Weights of a small GPT-style language model, trained from scratch on English Wikipedia.
Size: width 512, 12 heads of 64, vocabulary 15888.
Training: 1494M tokens, 11399 steps.
MLP neurons of a small language model. Each row is named by its layer, matrix (down: output weights) and neuron, and shows model dimensions 0-169. Each number is 128 + 32 x the weight over its row's rms, rounded and kept within 0 to 255. Numbers have three digits each.
A block is one neuron, or neurons of one layer that tend to fire together. After each block is what it responds to, as a language model described it from the Wikipedia text at the highest values.

L4.down219:152118118133128127146211085111085159080113161142134074128091212150111110169086141121129087183119106131129153148124168109122124136134130099055135209130088182149141137145192081163158153162184104148194041131143109087123116101111136114066149094161098127110122183141111131166116127122129147124077110148198170083067200079128165077112150171133179141172165088123130094144149080149136164076173111197119169129124123109097131082170135134179149112082156084092147137101146208061133117115134174089084070181156092169108106084
L4.down1834:118147100084124128088118129155105143125147129144151093120153124174134141171115093084105125092126146134108140141120127124106132169123148095132178173166130154140188146144152110107186177123137113110145125188161171079169115129149117081078151130191024119141155110196137110119143092097127138138115130177138132090149152121140122077142133203098029096161130084180150076071122151102141059125089127165126160138138153103140182190075142079116130025157155130112081133090117188083116122152114157112134147108161191173156144122
L4.down1836:073148110152127118159148137147148076171079091145112131153200146132114074148079168100087139107117102128130183118095150134154106063123116080184152169088140161096141118108141118121191141072142105117153080120110113130065118123076178155077148171140108106092118135155165130111178093112116142089146108086092124059129169078066177086158170174137050062120151166142123119103096109092104092097098132115126052103101146114153193164115066127120146128115085119192117139085136121170182127115151170129177129125141144111131131066
L4.down1993:128120121075103135094144092099097140100112104084128107140093163097127146124118123097108111144115141143152138091166095128117129105125135155049141101094165150159153117160130140132098140121135134150103104122150159081143118128139141119111137120116125133121100128116124091155101117094143152168098118121148187122132143057137105156143158131109218161156173120138126101135109082135135111086127083109145156116095119126112096117105128093129109161191137127139116139163109173108171121128076133124137124108161091137168120134
The indefinite article a or A in running prose, usually after a preposition or verb, as in within a few months, over a century, sparked off a debate.

L5.down132:129126158108131203091131155141137125066089100118096150106131143157143110098175075164092117162147097153073133075137090123143105110139164130186131124106121105159175117146123122165156184096152076149150160116142126180167143117096118156131141094133140167069167145131151106138009144097146133118142088161134158100076120109157088094090168191082168093112130094077120103126129154172137100112069088175111081205139094116178180174110083076136146141132146129037112041060154116140129108131054193144056095146116141124144112145
L5.down550:140128129095072164146106124122080114126157088180106161162166146168143073151100144060135083082154061085156130119137121146131123134099102160129125141149174107171142127081116147137120098119215164097107127154168191137147161188154112150131103123077116189109097076136131125130094126114160107142161163136165101129069140137162118169122108149140184133139112154097105136144084118148152178147104108109119155180144114109115131161099072155051117136091124124156071110167144017115092099170041126149122155145085098091156137145
L5.down706:152097175130150120188099119092158175140110142078118124099103050094159141074174113095150137130085095095069155070107095176137114110099133108201124088123138142124205162138119174117075113106078093068142080110150125168081133126140152143158143142177139165148135210115071039163091110163176152188142155160155163131098149085143109101108094124141115117126089152091216139109140104143091127097152183137096165096113128126115155086165143133179180161110134138125123143100077136133098150139044118162102093122107141063155162100
L5.down1285:171117136068132147130134166163099141159128102087145100128158119115068111125102070137153166203133092114132141194155089110137140146134135162191156128136135158122109154206114064133071169136134156138093148111139122121162156085183068120094161194153105166133088174138097122135151110170169132137064082197118160118150152100134183099107123097125156157139128096131047128106104122106103120120102155110127119090069159132135134093166065187153081170130122122176137088115146091138066069115129157131182147062176163074105148146
Table cell separators and number prefixes right before a digit in Wikipedia tables, mostly before 3, e.g. sports score columns "| 2 | 3", a standings row starting "| 3", or "199" in 1993.

L3.down1113:161077107109058101121130115082112193159206156158099130151125147189165113186085118120113167080140090177149176169160130090107043120086137121085152142149149139080157107149107134095136117141113086141157113129117080179082075178084112111178100171128149127161132115110134123178121132126120142161077156167137119163189126148140149170162130113122163128098099133124096128081123138084059143126171128151141162146176140192065122149162146172124159083106168147059122137153150122186121117165184132104134145118134081123084171059
Last subword piece that completes a word or name just before a comma, period, line break or table bar, mostly in lists and tables (Vaisjū-ns, Apart-ments, pun-ches, yards).

L5.down81:137118136097106094068082052117090139193140181168141125104123088150190095160201175114158178060140129095091149132208165100100105144146109161110087159150086132177117149076099159088103094134121108153107151112158109118102173135137134096137112127098120088112075114123151107130143124133130171109156158121123161101111140130150108137164122136145188052134112154081082124099165123139121095128158151140126171142168163109134099110149122126168139137140114163134108177102180158159180085152092122129122099155169125104115152195
L5.down685:141126143157180176076157079117130189168216139077154111122118128147138146171136091089120164163143159154166088166114131152114120127152150129150115133128129071133167151155156150118117128101112058177095176138097106094107081137081141100090141099118113112115099123083167166124133120119081116141134071118253141110104123056083106111106103127142124149167136095092120114103118151145134132130178127134114109102152119166086115063145157103132165056173127130125113127088132141164114123142061131131123085192191163106090067140
L5.down847:157132112161116152136149152168108123119113115108098139124163142136094116148153162138117148124055121138184121147098177134155159109174063125173195135123130126108121179170097122076168095115093044160127142176148104076111112111140103186121124126138133121109097090166127060093114108136190184075109177118142147079114151060119142075176184126120171137117088121057128146102138085139121136056089083141150140089102158165126114108127164136106125135163088142164112094124109057106150168111173158161082120141144100208178095141
L5.down2040:094155127138134156145147103107145121157155111111100153160163051068146188125134087086074175110069147153106158111099169119163139110099124155163150153160097158171103167093113059189176123116130148137084112072115096154108137136153152113128152148133136109133047145144100109101152062071073141071122163114139175136114155124109157118093110196148189135208115133096098168172132133146130125153121140113168128102112091202115191154135135076122089093113157185159149115115137134131144121161093132144113097126109132170096131109
Word-piece fragments inside longer words and names, most often "es"/"ens", as in und-es-erving, dom-es-tic, G-es-ellschaft, Sprachwiss-ens-chaft.

L5.down528:164151164146149087154113107187155111119146104143111092093092158082096125097142173125102177102126146076104139143127096128158107081157111116085151109140113107134208100126123170152113129115142103122165097134148124164108100149117095081158122120042140094090142171131154091139085154130064118115122230131181137115115132178110118127079088099151111173068205195156098134147082114079141098128176112068135102108176099069111115118101159120148188110105183125158181086099163193112077131122141140105182148157157136172095127111
L5.down1814:157167125093097090166109106137156200139071100107128186171153194095164097076125081131130144126127116143159129114151106149115145128150098136097178128113094002180105110152152081166211077131151097110139083159165181111161119106134129094137120102160122079101154187144132172102106158179069113123108132126126168149142172071214083144152059158070102143131084106126109170134128149160153084149082202091134124151123106103084135140161133121126192083065057081140137130109137112107170144128201150119154170198117138114164098148
L5.down1995:184151134143120076093115090131083174108159083129119116152121185113138219097132122126094201120141121089103072127099143140125104084188114138090140119086055088135152101165171125161147115112095138098118053149093127171166103123134127089121168121105164127147158141189177113156171163175126143132169193157093084112064150152181090138146088136151135102075158147134079163150071092074130110148150112070185103115184089081041089159085102095116123103078135136188181008134117156124096093076133147069129116110144162134126158158
L5.down1997:164174164069091180129144152141114132145135096150098124126139139117075162168082137139111178180154068109153135100130030150141118130119169106141164112087114132154125132162143135113144126147141158152110095153117146155094096114143183141151146135081181133185119140111143166158089094136114143098134060115137146183087132160121043211106117098126071146116134103108162164183058111138132116119145130120099170114163133123129133134119139124095180117143127139086170130157131180117138129116099180110195145119123142119136100166
Tokens just before a personal name: role or occupation titles (manager, singer, archaeologist, Republican), table separators, country codes, and the name's first piece.

L4.down1009:081090102108142155119148135145131156168142114145129135136141129156143162136081168093094113118118131103099132116155134104162110136094128125173132108108203131153093114105142133136064180104114127153104121109115118083121134101125122113162118126096134115157128093105116106098091095097138119149090094129117124126092122150123120175147132091123235150130137160147127126147089109116118118141135133136120145138074070131146118095128103127185113126140165124088122127151114120131151107105127135099119134141091119157150131152
L4.down1015:177153101159158103150090146138117129168146122091159105133124144106120156136191120119135107070161159145077115235139205141092120159114096115155153170135105137110106139119139160132073208130138079155107105110097101137101189169129163080137108101108112190166056146160102115131092141137129145113111174145110079144121154149140104174109138127172184099147116106058144109171138142137124122137148148168118164104138177121113169127122066022164160188103081156146105102100105138176136168099150091099152142138085040070100137200
L4.down1356:050108145149113094147078163062102120169136149125128171153153150111140181096106130097152141072119137109083127120129198126116122191031122091152187131097128161111088130137161112116106162103113127179136090086094098124173152145129153118195118135150163140142117103137135116059071116153122117118130140108113140179097120098152137138131188073144151106132126155082138120098107113102086108110120096182094127096120153156087090138156134115133139155120174053163126102125146060149125109115085095102132133147066078156140159169
L4.down1429:121124152188112135132062150180107156130146154165166128103174117156139157106135127137162148133141131102147151108123156151147114158174188147133146142052060070132150186154125096097094186088089153050145088151081097090156155172076146121127131118147122117161106177189153154194143164083143107182124141164110109117170104121189163105112155150162235124126111116138156096092117120102107119125099095137077166115088134126100129135111120129134141162070129083140082088140097106125147150110124079133148129102139071127100105127
Prepositions and transitive verbs just before a named object or destination, especially sports results and places: "win away to", "lost to", "toward", "capture", "joining".

L3.down1536:134072151155141090157162063153132154179146161108093087135060132076107113094139106096144137142135150098107130188153126150117120092090177150094168102114122101110077092135128101076101083116138165086055178121149172116182149081109075155162180095166145145069164126189110087091171144144098166132145128077139121137119097161180133083139124099104131124166123087104112069161124164165157093150151127108118120135105151151098175148187140136092098167102191169144095110077112117111083114123174090148168090090082052135205084153
Function words and capitalized word-starts in the middle of song, album, film or book titles, e.g. Looking for Freedom, Step Into the Dark, Time in His Hands.

L4.down87:110143133113150108161178231143130169127135198127114108115111131181128100150126095075120173163110078152174109128120063085145113066088160103103131171147081139159144136129175161107133107162081169167156130085097199151113091164135102110114175150070137065125090084105211099136105134142111098135119110116149155184119076172147119117123174073108145103109126148139105131149121150165071171155076169141120082116150090111132167129189181131135116102097092100161086154147107127106163139111082081095147115102130115104107172155
L4.down206:156110115099154194086155118185115150145184154116153148148147164137135171063102133108117109120144069205160107159143191167159148142136119160134106124157079132169118168153084073127116142109124184131175117086104139118140125093144101116144105126140167070098106108138163125130090112141058140133109089052135139148164126173121131165135146140135140142125130107148122122129144120122081073095113134253132148157110140148062079136129162134183108163187118123148094167115118088109131112167086136142149081165074195102083127130
L4.down935:175131136093105187161087077162129085109149168157173153145109139151104134218112110099139103081148076131099153157148151134125146134072155102124106100136063121106131122123112132125129123090194137152132120059107132105130060095140104130160113103161168093168101116086149111133107101180177164177146074120141143060110167084140151129116160060092115136097107097173134148154094075125088165119103114133152121108149122120040062054112187153100079130078105176106099129127086122115137153117094128055058164105119143154133156084
L4.down1545:138154130071057128085118105145097086073127172102133196139078134142124114188110092088086102097111154201136096083133125064050072113082144176059109063176142144106146167148135152145141112151077154131108103079128135069130100103121116073119097099193143173089189147104145149081165155131144143145125112133169193139131099159171113135129154106080163135116105075151099130135150141121052137129172129130171104143131088129135176166171148154113099136112165078128130182152085138136185115128112121064189156115121128102088121123
Continuation pieces inside numbers or words split into several tokens: trailing digit groups in table figures like 2,4|25 or .5|22, and word fragments like Ro|an|oke or di|ag|rams.

L3.down706:175081085149126130104152147129124115192101150126178106114108131131065167154140088134147120137135135098178154108128111101159127152106157129119068138134175079159160140158127146194119128158113189076035169149129134215091136081148113064090151149209149084120162084161149165141187166106179139095138110168189155123106145076156195122104130173151147088117121117095149147064120125146157175129125107133140170189110133154127109112110151119057095160091143111100183107102149103074103147105080098137124148046127110059107090135
Fires on hyphens, en dashes, table pipes and decimal points right after a number or first name part, as in 34-acre, 3–0, 1 | 1, Hae-jung.

L3.down456:110139173164112119148117102131184117100074083051171147120115067110105088124110170160168112147182117174129128091134115181107119122153090119160108108160135149134184127171115132174176059084116111124076134173164155124165124165107101132132142165156154088102093155139110109133081107164126110083178093146177135103063137136082183171182182113073053136182064175142121126104146092101122086091124128200133133089105091124152113174144121155134119063108084176127113079149086140132202136099154136149092156138208204140096140168
Words that set up a noun still to come, strongest for "the following" (day, week), also "one" (of), "an", "next", "opening", "east", "it", and hyphens after "al".

L3.down597:145159153157136135144043105153133155067085123143132122149068115108133172163119173139129171056148101123129122168118177120133125103043180131111114097192142140123093152094138151171104132141123123142144077116097138154126113148125150173111076155102135186162100139125130117082132116149103146135098120194149090105150133190146201108136142091186110157137120121128137142086134142138119192127123166054130106116146142088123086132084043165174090142176125175133085129123151109134088134127085147127087112116123091146147154158
Prepositions that lead into a coming place or institution name, mostly "of" after University, Duke or Governor, "to"/"from" after moved or came, and "de" in names.

L5.down1:118140052132141174108173109117067173091141149141186178162074167185161108084171068153121105153112088133117097108110136076188111170168168127034183201134163100120160124084112133159149182058098162114099133103094117146147107105179118144094171128161131125114085059146089114147162121093101106117158163118126139123148109142147109127140114153118176172130133120102121052181149126133117161129138142158124092123105120119108086134145090159122072133207185112139086106132088227074067125097153139173089152110089156139109149137
L5.down355:107142145117118087117130152091124130081129168147119153097145180157096106126136110133102126098136102143162113126116159132119133157112153128096155169208111131130163109087168086114132145106137190096158114124129127077153116161173107168122148150136067160133035122101176176169123138147123118178108141145110119106102156126131173076125118178111063119152126070099162126151181141140170135168131119134174104118164113067155115124151111163117151172112181145102127115123104142100091092124130154160133081130099141110163134167
L5.down898:131149099146100077057152101092082117106053172165147161145146156170114059161116165123066163146118124134152126093116123120094114127180127125086197168135103163172133082100148121158170146100179116128111074107132104117196075084156138049106151146126054119095123142168109105183080184101147150148102076155124102116127120088137123098123212170018087100114092096120107144181145119149108153141142212117154100178101136057130172117143194168127154154109100135155105155041146176147113100109077112092149166119189161110132161127
L5.down1662:107105071146089093140134126191100062177100160173190131151159173133146112197098129092153098119172110095071093176120127144111140088181167109171164168123120091139144102103067093131144106117157097127125080158152124128149113096104149156101174068159089085104139133149132171212137095105149116122117122200082113130108101112166117065158060194115069125128132152093132160140141152201148091113097117114129136114098136105103148134136134104148078102106122211104113040096152150119116115140121104155149102073103137161137144144
The article a/A in running prose, especially after prepositions or commas, as in for a few blocks, with a quality, a Marine reserve captain.

L4.down114:170158108132115083128089131157212118062096145127110129094109126103099136150132158090111126124112131077171120143140143099120128129104054172095124140063131154160115132125129061170161214157171119116170150132139128130133052143095141121093166099060158022103131146159129136149115106149116183145179106071091097120102122163133117183101099130113158150162099141137161109095081140111149133127169085137145128090146151122124151166112213127126104072135165078085152062130133127115128109112128098120185126144121098102091063136
L4.down817:159165106111129103183071087119144106188128171201077119084125178121125135121111161106097173136200141083150126147169115153126136092124128148058145108139107125140169081157099174107125098129081096144118105153137118138093070115127135119109089113126130090108127158154107100146108138150070097151107178094130099132158128123207115072130102084161094149092111151111130120123094100107134096135153119164080146082151093119103170128094190100080175102144198129157131160120108145095142089155156160118193138140111152121089129119
L4.down975:106150118133108162123139081128138116137105117157129088131128144138122150146154108142164169064153128115174081138066139120102122130174097166147096150137158105107172170137168154122079128133128121104160042114053121160173074107130074115113185140081143073182119168255096098156127093129072143141120133154132110104136129135147065049172149137121090200134110155142146092135193146084151129081105129091119086140179186066174145165107126135149150154129113099134153146132105145057129079138097105143139119207076107157129102118
L4.down1816:131094099145151206131158106125163114155134156168176119104173098132137130109120087169120165130098088134105136110141177132121069100138146136183136145131163099098086148111187166139108146110149170100101116141076102151098147170158098177159091152153192171129138109146141147083122129157150116124111078118156084111094102117106119095168133172117143156114154093171110137130196160107110136088027174076158101212156136116215142136191088181130086188146168153136101113156088083122133087109131152166088131131140175135178144133
The final token of a person's first name just before the surname, often after a title or role, e.g. Reverend William, Mayor John, Rodolfo.

L4.down184:166187158082106118134149133106101138103117115122128078112132119086136149155113151157076109165105169139161146176091096150070187135147161123082094142103121169155077149106162201177151124186113074163123117156155060149116141156095153079173129135099142116081136125154113129098179113173124130100152119135167119165138139092141099131103152154136161095113127153153095085128120150051134086064126118085096116097119106124110177104096134146117093143177158099083097133113102092112078135108202140132165099198120094108114147097
L4.down377:103132117114138155138100131132124161111150098187179133101103145171140128119100116142167159082082154142153146090131095178163086094088125141141164105112185128131135173137096154141125102214132125084111078052152149100139093132157143132125126040103166118108136133133139143126133136119157073147067141128143137104071114169136177148098170097113121114161182138137117065153084132111144108148148127170139137097113137128103164152090168122123115149181132158123135059106121122162081151161145096103163164108104093101185111119
L4.down787:163224146093139095140106182152104056154077139161208059115112067145119120164079116075132060144142106209129134043134077123126076092100068171109110135127203141105121122157112134156083063156148106126130072138173134190127201129135118089073156074132136129106119123154135104104172157136133114118087172131102117186134101169129106133167087137142069160150134122106121139136141115138136131094103121076171080147133151101097151136167130108135142161171084140124084130129095069188091133183193128155134192108098145101103136154
L4.down1001:188126123088193145169130150114135107123128140102168120117107153124106138151121217139136127117098078166103117121147138102104068064129115160198164086086141102149145139119165080199111159042166099020091132141116112073187078122173094118143129117149178115044153183157126103141168063146105108132152130086145088113113111082177131086083173119121121068153116137119135108125149187119144112124114144107109131150154109138137132140204123104139127144114136139133105087182096138146117107143085148143165141136079122153162098131
Early word pieces of multiword names and work titles in lists, e.g. The (A.V. Club), Two-Bit, Eyes on the Prize; sometimes sentence-initial He.

L5.down183:150126142130125100081085074118062075116176167134150134132092125136144090136064111170074143156130082120115103187119148112132143162129125136147182076137130125167142098165056144157156093180125174159146149142118106165128137120148164110129071147140145172038098077137103176134093131133116141126155167142118156148123143170108035145117133132090059093051148109096161145126171116151136096098132158103130145169109170144147130066109109167108178133095141114158128178144146172168073147133085108166163108203121111103136205094
L5.down585:086073143115102131180105168075096173195108165154118093121102138140130165102127063116255149168117125098171133180139160182143129162155103123074105127189108104171070153160189102100112197115112070133155095136145107114124112136109160133165130085126119059118076105152113147165169148124106135132082047128105146115112126135127118186169112157174166124110142154204181117074109069138092109092108184164143102154068086125166142130121100125069080137084155109110144152113153102126159104156095149157089100094117076143091084137
L5.down957:102131163129127128124147119175082113109143104209148043123076145153153112112143121149108078148148064081111112104166122149133064166143170134150139064143090108169147084089132124115080124142151085073161143139083144136095135137120136105116106152143177171115108117140149113145156162180098093145093123154203094091136154123072108106173128161112126148077181080078104126062095126170115154038156128114109082137132092176106084068158121178130171133102184175126161166066095123133078142059128147101097155054142145203111136090
L5.down1332:134188214134187083109081094108126147088156112146142050138083157103060120132148136139103190082114125108113137169158165105119116137101164155111151077122094097143127169135117133119161109175096151132174103124100106091092170103115155175151085123127214178143089128096143108150083201129105147144114097166138036153120173129136150132164160131165126141134153072103105145124093160058132095092104184091104109131090079131088140104140081122107139126045179175122161129031090085191042133103100099130109132146141131152095152144
Separators and prepositions just before a place or club name, such as table pipes, scores, "at", "in", "Battle of", "draw with".

L3.down1647:118151104116144124070118130141089191112099155142124168117170089107113101119142181092116141107137136112127105128130128130125133179116153144102152128059159167132112150116114105137104115066124149072116176138085144154206081129124121156102119132104119092134177175126112141152159117186136176160092066103128151109068138118134063170097155109122076143155123110132122093139150118128133142125142056167140200128127135182098135108142136160084108073153099143165123127134134193129169105151122140118164194117097135171096068111
Words just before a named person or agent: role nouns and titles like filmmaker, manager, President, and prepositions of, by, from.

L4.down88:185128110143112067082091166089122137149100120116079130128189147112102099153131164144136157131105107116163151125113139167159139095110112118177159175132108126154121194021130111148126127105142107059137187102176119156014169066163144032058153148124043120113136117143108113146122110148161158136113095141096117103084082099098113136153146208116118132119168104081106142086169101090166151140105089124115134154144144107113126136121107159157168162204188077180124175110174134128129157134113070139097123095142165188098148106
L4.down466:143127195146121092138096069143115158124140131067140113077124098094150158156165084122113097133131099150115121097112068146115134196120132125107201080145078116132104149042090125110155192128114117105148115132145108114061134156108133125129069142105148191144178150102145131067130132155135154192171205214088089124182138131117162173169129141140167115091102102158087120129184135159101108130081140105100093111151173075154116126099121134137153156132137096094087154064175065092100107147114150104116119067097149132111165139
L4.down945:145120158116115131133151064167120135120073153142168117089083082114159092184121137161143075132184112094124103097141127109125116128098192137094100102149183136161154113164067133097118150088115185131143112091147150141195156132179196160149126155096114160133123137149086132133129085118111099195156095091176156186159154087156136098142180148120170165140176158087145146077053118106062126107172106153088103165106167156142161171116088103099089181152123152109147159082134161121066128101075161178174166042088152151132124128
L4.down1732:189119090135121181139133102124091078102124124102137142122095144128093100141122112119170142086117144081105136098139140117178068151152174123087129136154188112169092135155149180100107148155133143154114070117136128107115103125108130109162131189120105142074105155100090121111122157167117117096110163121126099117147171091173094050124079121105144198117111127171146089069129075149147097133149135055130120105150091161127146161147106130158155112119134071139132124086095199141134158163128157158101108129134103126159160111
Opening sub-word pieces of words split into several tokens, often verbs after was or to, such as es(chew), pos(ited), s(worn), ins(omnia); weaker hits on made/makes and table cells.

L4.down68:180176140156108114094185076058194051141159056043147139130083117135069153116129087112124152129145111117116093036144139089124115147149125111117105089118106106116100129137139143085101199148110097166119108179163131169100138105127112126184114100161123139133156092058084142205156160161137147132132161146134106124140091118094058109102095158085172090139167139128083053133157095115124151165107065213124136136178156093096122153098123123093112106111125199099163145166102129142124093138079178163131116121136095132135114213
L4.down346:111074108149146110204157164101125140155118142157116127160140091114147110102145152061124173187140169098093140023101124095133109124108097070117132159136099148091140127122087142089161130127092164164141144127150082119109106144115077106101096126126154139154135130103158135127175147152120144092112174106170138115154080169063107116068103112143081181126139119109095125093213176169104119188147165122176075134133136138111128154123110119059179073141197090082084136115125157138090131163125116147104116118164124142078127068
L4.down1046:122147121107144105112139141068117079067133148082181186098127087087153170112080103130136123128127138147075156115155101068132103162092112131175126113109114146128090199130100131119076142163157121154125086146192093110103086149144122109143181156134135150141168100086070118127122086159156101115084174117158143151143116155093087142098110144193172045142091097094132127188095062102121152213182136174110147080134169222131134135089145140117092130158111187100035174100101164127105145149109136108123115075117093135089146102
L4.down1322:183111047117106087097155117123137119091108138090102113129080157185180153102111104040132120090089147122136090120126106151108117132118151158148113092133141158136178113122150145095156127135195164161096062089118149134089104123134189128064146157056063109141215118139158101123184157154118109093108140099158060130162142085105100125097088144181125072179091126119103117149156140144114118130169144159117119089193113132158161116107135149143124116134127117131129134052122090119076170171061097146150175050151104134169124110
Second or middle subword pieces inside words split into several tokens, often names, such as nast-y, equil-ib-rium, Nant-ucket, Fener-bahçe.

L5.down392:149095123114110147160131135134125135124100204109113117103167084117121094161119132148079125189123087117142166170120116124086065103143109147161152085160147089137077109134114118174122081132129143135118148203124200147130168177095143068123140137090161089161189065131116145095147135175067129220123098172090123143094135108150166169128093113114133161186161130118026100111051120228088059160162110151157104134169174116155084134171115069114131062160149154113105148070141134127143103109049161149115138096128120182133075132
L5.down544:093114121129130148070119069133150093063114149134109133169090119069110169108101183134121154152095128107170095099129159143108176076146141098160092114130185072116149102195096125178094193166089183108167108168068143166150102163072154124114171065134118141122088146135119112180124104067071159125073177137138128104115132142135129163129131170087185152131150102156067138143126152159096074160169169113126134105109197150165084165098127143172110150123101058140125208094093055080105070160099156185126175091176112076109169083
L5.down1431:127153118159145075150180156138150162079167127087122131167138105194134150142178175108163179121109136131192147151132112132085096160142057153166139077137102160139123106160102120146156124067122142097119128057148096098154113143197129175128158130120100080087135148125133150121153117127104175152132164188054169122108122175125118119130162079137054154150111068135100145141041137133105168131138108144166158103084170115091116225160122188105166129083162117102143117096107159077132106125149109154198134154118118166095176158
L5.down1712:118095181164151126131121150151153136075130103114108129060087125089134141111144167138145128144090182122153100101090134125100039102091108107177150105149146128105103102145168114106145092148167147088106098142109128118169105117193074165122098185122192126111158176151130082071118127099079139149147121075083145091088123131104121094075125084135098149145146109127149159227133120145076158092130063148133145116134170086125140146153142130124169193096186131166131128136111147087115124127160147185142140160091135153166169094
Opening quote marks and early words inside song, album and film titles, such as "Glad All Over", "After the Love Has Gone", "Tear It Off".

L5.down755:129127124139087086188101133137122096102201140086120142129080081142087139094171098083078191121130123128183117110159193170124080168116159087159117121090096129179139115062059152222111103140126137104096108152087097127089105135163151093182114130131145198145105128118176168170137142129149131207072109132092138070025128134149129133104110153069141090122182072131087127089080128087066165080145087105140134110142164163098168140172153124121165084119090181168055123142104102119131126132128130168083142123136128120125131154
L5.down1060:165149205211132158109082162131124152064081127111086091173164123129182135152167104138119156125112071162151113043145156150131093112139171162112120161156139129137089120164088134097146138099190191216126131137181121085104158126121141149117140188146078117141177138107077117132127112169148130107166121151096135142072096140097107148184153116132118154077079080189160113098116166101105134159134117168107068100147180102111109139113084174209200128128117097213113159066158131098110156141131112138120153132073129088136168144
L5.down1488:140141108148187167108158123122134129093113088146143128074112116114141151145096208118142108132101135149116069182070087107124184181144144116111123074147171126129106097144152132085112046171123163122112124101115130096105076085093078156140135170106143164180110146114168130082141209134116143133101106108138136116091117112131100115174085087115122145123124120134136107145103114146113101099114116168104135118093120144138112166105148120058118086142170125085142126136150193101084107110149166110145189189142124136126128157
L5.down1638:133067182097152079118158134142127129127130131146103129097131139106212162202046131137136116097138146125161143125117150171123086180152160151115170103174151130172092146150155116100149105131153136171098134127142039109147166128116088176137120115138143158096115149108143094134176159147128139145142168070124139179126135099124112129165119078117150121145120032125128133104058151083075163126065100135165130120081120068088135143139107130106190165112141149101171119132183129144147054134060134144117066131166160106071138113
The word one (and 1, an, each) as a singular quantifier, often before of, e.g. "one of the", "one week", "1 South African".

L3.down1271:144087159164112134131145142137147105090141114162170125076128200130108087099145172116101108046122123092168097154051109131134110129107144111069165111122163130063089118138218134132160158146133147165134121107170133096077081116163098081118115127155098098174156106136168104153116120070142123135142141131180143122132150106114191165146148172145077139106145196121152115117168125157092102096134105142162071113113190135140168092094133117114101160124114081109141136144129153167091154093113130112144113152099109101112195167
Fires on the article "a" (less often "the", "A", or heading "===") starting a noun phrase, especially after "as", "under", or "is": "as a society", "under a Corps".

L4.down877:110122133116145115120130075086142059162145108112160121164109105208139155082093117038092096131096125105096183155147140174134120139156117194088141087114171141118167126086130114151136114076124190127072160108083118096134133132153130076122119131128131138091141071120154115110167118168132115129159109049136176144149109121091117137143086165098124124156151143214176116195136116090127181168118126119171134144148105116115154143178041094113114163151085116113107133173120170130186082161089150129130089175118107102109120139
L4.down961:090105079066119174146166066100094128155140163150177104140140139163131145078107151123099150132120145141151146136118083105153140124122144151071134049109155113132146101104135133129143152111145131159136200138174166074081084130121123086126108142098092124083131060181116054091159142166153128170134167119104063146138103101157119146147138142101121133129129104130148109104147121112134095128084058114146110131092162106112128168164097152117130132165124133139110063128141159135157112140114119144063106184157132158120188085
L4.down1361:124159144081116114121147086101143107077100154117153207143067156161124140137082118073130105137149115089120182129137214208065075123179113138099140114145203153154203142101136087174115114073107130158100187133096154101122102124085114100168112172209110145103118095135120102087144119126106104110178075113112165123169082078079170125130092157149125079120159121124104115131100115068117124140089168113137113150142120059148157129174098078105116122136102165157138153147102118170135101186073163169121095140116093125074148070
L4.down1873:067147078111138156108179097108119127108101091153171165181130171149133136146132124146110112192131100126090138134136088064199109135166165130109150072134147128090170101110168107190112089071125139153120185088123189093119112106122097061124087121146107121099161068104169075101099150135140124132134099121121113161141113127104133143127144135153144123124130170151140099085113104112114159125152097130248136146089137118147152150168081101120111146177075155180123109152106171166148111147120137158066117158132134167110143091
Pipe separators in wiki-style tables, mostly opening a row before a number, e.g. rank, game or record cells like "| 3 | May 1".

L3.down261:124137116130122142145173117192091138123152128120083123122147058125167119091138127110120104162118161094097107130134085171137171162105123228123168093063127085114044150095094113129103121141139156148116136129128117076118149126133121158133109103121109129065196129199135063096156151141121184165136104147129122166101164153130156126134091124082067146066143117133152083098150197125134172134170134063119075134172134090136141159130082108111112121074145119199081103190106129079147132109170126082076091166128147178136099151
The word "of" after quantity or selection words such as one, most, all, each, none, as in "one of the", "most of his".

L5.down291:117105149167079082145150176132133132114111136158070135133117147127118190143126077139161098156146137079161109099155162079114089070114127058140098110133139108123070155192186056114143135084094155126128154099135104157148159127101125101089152092134172145160116139088132189118087177111119089082087143064105148094173095117089155125164150117139114141155125119106105116097128076127128072129182136161146169113129177150136165136150118112166082156136110133114148139147145122148180167150098172065139123159138169056132121099
L5.down935:090092114100176073156139127150150147087104118150115102131092155096080118131053138126059089096149146152128105114178205197193188098104152098113074123097205089114147138175138123152116094083130086173109108062165120128128131165147153146105108123061164109134177155112095111116130079063076139140175129120137111086118152102124126127108095161127128138145092132096115159159138147124078131116080166135124110173151093142117142118078132214078106206127129190148134162148135134169092197124117094116160140129151132142075121068
L5.down1226:123104080108116109055097134135139142116123072108202108174112200168152110181128153120156126112109074180138099124130148130160162122135132124087139121163213116114128153124120105151094115152106148176086097091100121152144112085080142142098122106120157115146123175123121183138123110102136141120080117160131151115122176090132058139140169106142114135133169159117113132147142122105147167125101069174052142181144156157112136123107197151125114159078146153108076106145135138134176133100077125146176155107141145153117145198
L5.down1484:155147136106096108128110159132042083116116064130136137107145102127134109096131088102168102109153134116096113156174164119147165171115135135164151105103134095154153135103131098099138112095138115143165099096080119177073197104144165139134103133142133148128131092133111102137161146124096113085141136109092112175137091131142088139119133128149185139193091173150057107137156115144201122198129058093146106107112198123148116146171187133149110142111151085112114138133098167178167113111139171100110173104096134142079102172
Tokens that complete a nearly certain word or phrase: middle word pieces (Le-igh, E-igh-ty, Light-house), than after more, of after one, until.